{
  "num_hidden_layers": 18,
  "hidden_size": 384,
  "num_attention_heads": 6,
  "num_key_value_heads": 1,
  "head_dim": 64,
  "intermediate_size": 1536,
  "vocab_size": 2048,
  "hidden_act": "gelu",
  "norm": "layernorm",
  "norm_place": "pre",
  "norm_eps": 1e-06,
  "positions": "rope",
  "rope_theta": 15900.0,
  "rope_fraction": 0.5,
  "qk_norm": false,
  "attn_scale": 0.125,
  "bias": "none",
  "tie_word_embeddings": true,
  "parallel_block": true,
  "init": "normal",
  "init_std_qkv": 0.0207,
  "init_std_o": 0.0207,
  "init_std_up": 0.0207,
  "init_std_down": 0.0,
  "optimizer": "muon_variant",
  "learning_rate": 0.00995,
  "beta1": 0.9,
  "weight_decay": 0.0,
  "lr_head": 0.00492,
  "max_grad_norm": 1.0,
  "warmup_steps": 200,
  "schedule": "wsd",
  "decay_fraction": 0.534,
  "decay_shape": "exp",
  "final_lr_fraction": 0.05,
  "batch_tokens": 65536,
  "max_seq_len": 1024,
  "doc_mask": true,
  "train_tokens": 588500000,
  "max_steps": 8980,
  "dataset": "wikipedia_en"
}
MLP neurons of a small language model. Each row is named by its layer, matrix (up: input weights) and neuron, and shows model dimensions 96-287. Each number is 500 + 50 x the weight over its row's rms, rounded and kept within 0 to 999. Numbers have three digits each.
Before each neuron's rows, "fires on" lists the tokens most often at its 100 highest values on Wikipedia text that the model never trained on.

fires on: "st", "6", "ti", "x", "um", "em"
L8.up1453:439451501570425465464537485482479546454528547518670537463593514575471548494474495489441397468541570446494482486530594554536481516479469547505452518459463556455625482436482445452496498469495413552461576475459562552458541366504563517508455447641505479532473491495497614517586483568463478451526564462481495525421535543422416503531464536442570456480484516525483384390527489423467567518497521423376538419558566505572405605445485474457563491531572519546506562508442524456453551540463573487468489448505499467497561502488414540524440501523461546551466434507462527414516547456494464540

fires on: ", ", "and ", "than ", "ate "
L8.up1100:378494504533534466512507597493448475467539498438584629528437477398436440448479555585541494511513369473531546558533536584613485476499471545604567489515451566495416500500461483430507566474409561497567613490577442490442537447531489481462539552529500570511528507496468542551570555508449537527394509576400494541482481521503498488506529569479465538420512532474436483621519454405424495496455427473505504475527502509377598493503543502458518461505442422478480389506463504506548546513459542447500541489539485584514549440496496570494608507485407566548499538463452449476514433602537518488

fires on: "m", "R", "sh"
L13.up1259:501451467399459489510483598469595479443528525597548379472515446534474477458460489490474529476516488556465528534577536534415508563561547481475575509478442570426440474489508478590510500487512501452450566366441480543501509436410566496514465569570536562489475493519495549498458528382541509575541667411468497405568510511552499526433500499495511454441518489479529406435522506481442419491419551517544601497465563539536492517471512532578556489439519409528470545441431429539463503554482526549563578451492551558549644563589512472539453421447459591479535482516536499585491507533472503502

fires on: "im", "poin", "all", "um", "om", "ap"
L13.up397:495470470540447578572511441508566563459531452548560519540496432487569493545514531443402433532492599501476519515450591541520497431473547493514567482488483534447368546534562427457506493495529509552507491454581373362481475547490561605502434608402468458560445485524521577477522517551495457533447567503492424449614562518487564486514580460415555488594526548475413447509459511471510543500505535481483502496523554534478525475532493542426570552571383498451517506585530452515482484432535532545496484430550510475455524575393501559402481475584551510470526570528353507452550506471466421531

fires on: "and ", "-", "l", ", "
L8.up330:490530422541523460525500588491459444479508616426482605422524435462460525506414551562420552516591453531413493486446523518530501518463582454488531530450439479468482460543492502469466478466487659546527558534461522354629591535486507547469584422428568484529469489478414410570441562422485451487438464600564460627502460507509476466548484522491484460462448405558557516539471408391410602552496540601462413520470559458504475560451506516477551500449449558467494440572488408554571589458485518441486479548512484517419498449476469567428459515428493473485563586543451487525464532530582535465

fires on: "ul", "ud", "ed", "o", "od"
L13.up1178:437464558510440560508524497543440525527494563469528512529624547542603452509531474545580573544458528505518523572568551517494490465533517441485543541455451497442506482519454472528641439483537532453523453516369392401569438495522526551508505496505433612464460538431471492479543506542520467499471585476457452487497504498486561519507523527478425474538473528490508472508523453520439495522526493451494546524589569480456486480376573414478480403540479561429521434457467551507563410473487444470522439514479411531517492494613491419391566569386496585415519469493500486474512452492433449587

fires on: "==", "D", "and ", "dep", "p"
L8.up1286:420503500445506561512482555463534467504567472595476499588457464508549443572482491568500485557525478541503465459450564499452431544407474573393541522471545509463524400378532563413484539490525518546446533600578555392483518447540485541490445484465504418501516496520343499530596503556463457401555410496553497497482453580487500586493620518590414453479501445484571487487489536573435510492458455496452494507480543526480486494483678531425420500501568459522526462520436455487493475523357509486441513545439563550481546443426556445421512523490496555476449541438507557500507428519454460449

fires on: "fl", "p", "sp", "sh", "b", "f"
L13.up1407:495460569425436526497448445571511461509394488507470422521458475579492522419534485432547543436572560565517474480485577525502563508516566505404555482473494475523452482444489483506577638489486498422499506468499404452459535403560515568483512520529460522522504510490486462537462531490479455533634498482478400500615518564522515534463461469459449545524510463463551520478453532479483507549567565452548540496412545443510441500439574501501519458536492467469418518515445446449526541435485492480442504347476457568473555485459498478477518404467500520429457551494452465522544584423510531597

fires on: "gu", "o", "g", "V", "G"
L14.up767:561462448536569428534457453435495494523456474487470512489473469511513489482507495460504470534559511402562537577450454539519495457469502553427539569451496497557535505483547524472469447485411477557431501469462455557611438555488546523554490463466514634466470529494519546488510440498533524472544600587496429537527439500449554594536601528481629573498517585525486490590396471469561464541494388547415462472433573509476509530504454535484500576556633427406437445558557489416527433402507483497545454460488518540488546524510439425515537476502512491555478562602442515451536493494490515532

fires on: "V", "um", "em", "ev", "hum"
L14.up1463:474518504517463490485511447429457550499458513509588483428508462493536550469415560538445523511496470436459510417403508519555497472429425501481416494491486479467416553507493421462584544599461477522477575519528493455442446531487497475464510487473482511566453442534526542535545552505438502488500560494568575582548533528505433526536555444492532530421553484498583458491565419408441512482546502486487597439429532561445453596506552507527481494525482510515450536617486489391472417492474416577508489486448428529440449433504425526489377514511493520484413470463417544469463564573428471533

fires on: "V", "v", "ev", "elev", "li"
L8.up872:523522548477434492474508524467459423531505512409613526488511456512525486529595365480551507469462530421492522494536526499581456593409505492502457522422565560490482541561506458412593507538434466507588418501505523468528497490521458507586535514452483534490436429490447489557511492418578470522499657507493562544494449551549503530390603569533541497425598544442543492502538512484503540419418571537426493521524456530489513510440460560502481506497537512558530493477488514409509468448459463478536522525596514537503502433475392474445496498502533525583394468493511508473485563534508574464

fires on: "Ar", "arti", "nec", "man"
L8.up1370:591408550471493437596524565504534386435509466493492508458554442516443479477558571556470464534491489515481465516464482571522500493531609489525446467459488468564499466513537493521555483475481524483477546493512582453387590463548495574483463485529512522554547549408412443474502521531498522455577383490452451548494501411453464508517496551545542576417432491467472467459548486443492465498484499483564506531544366507509514605511541455492462413585478471485543459483398519362424536407527533524481515400583503438481414496503525518563485520557492478543547478543529444481504553481427555462

fires on: "g", "G", "c"
L13.up179:512542545522478451436412505443562529490523569498531482518501502574557501524581485501410403487485462418392517487462364586437475540570534574647419602511539433501463405461551498527473449512544448459435416385594504597465446548548465445501459444397537524429522527544496624447524526513456490451465622445478495607546428434468502592510517428493555531538458535543459417468488540488480421467507529476452611491440451504416544571585485486449532471494521511438504436519590562469514382469508523455534510483525529488548531472520590449487474505499474520514520521468470542529462491498505570463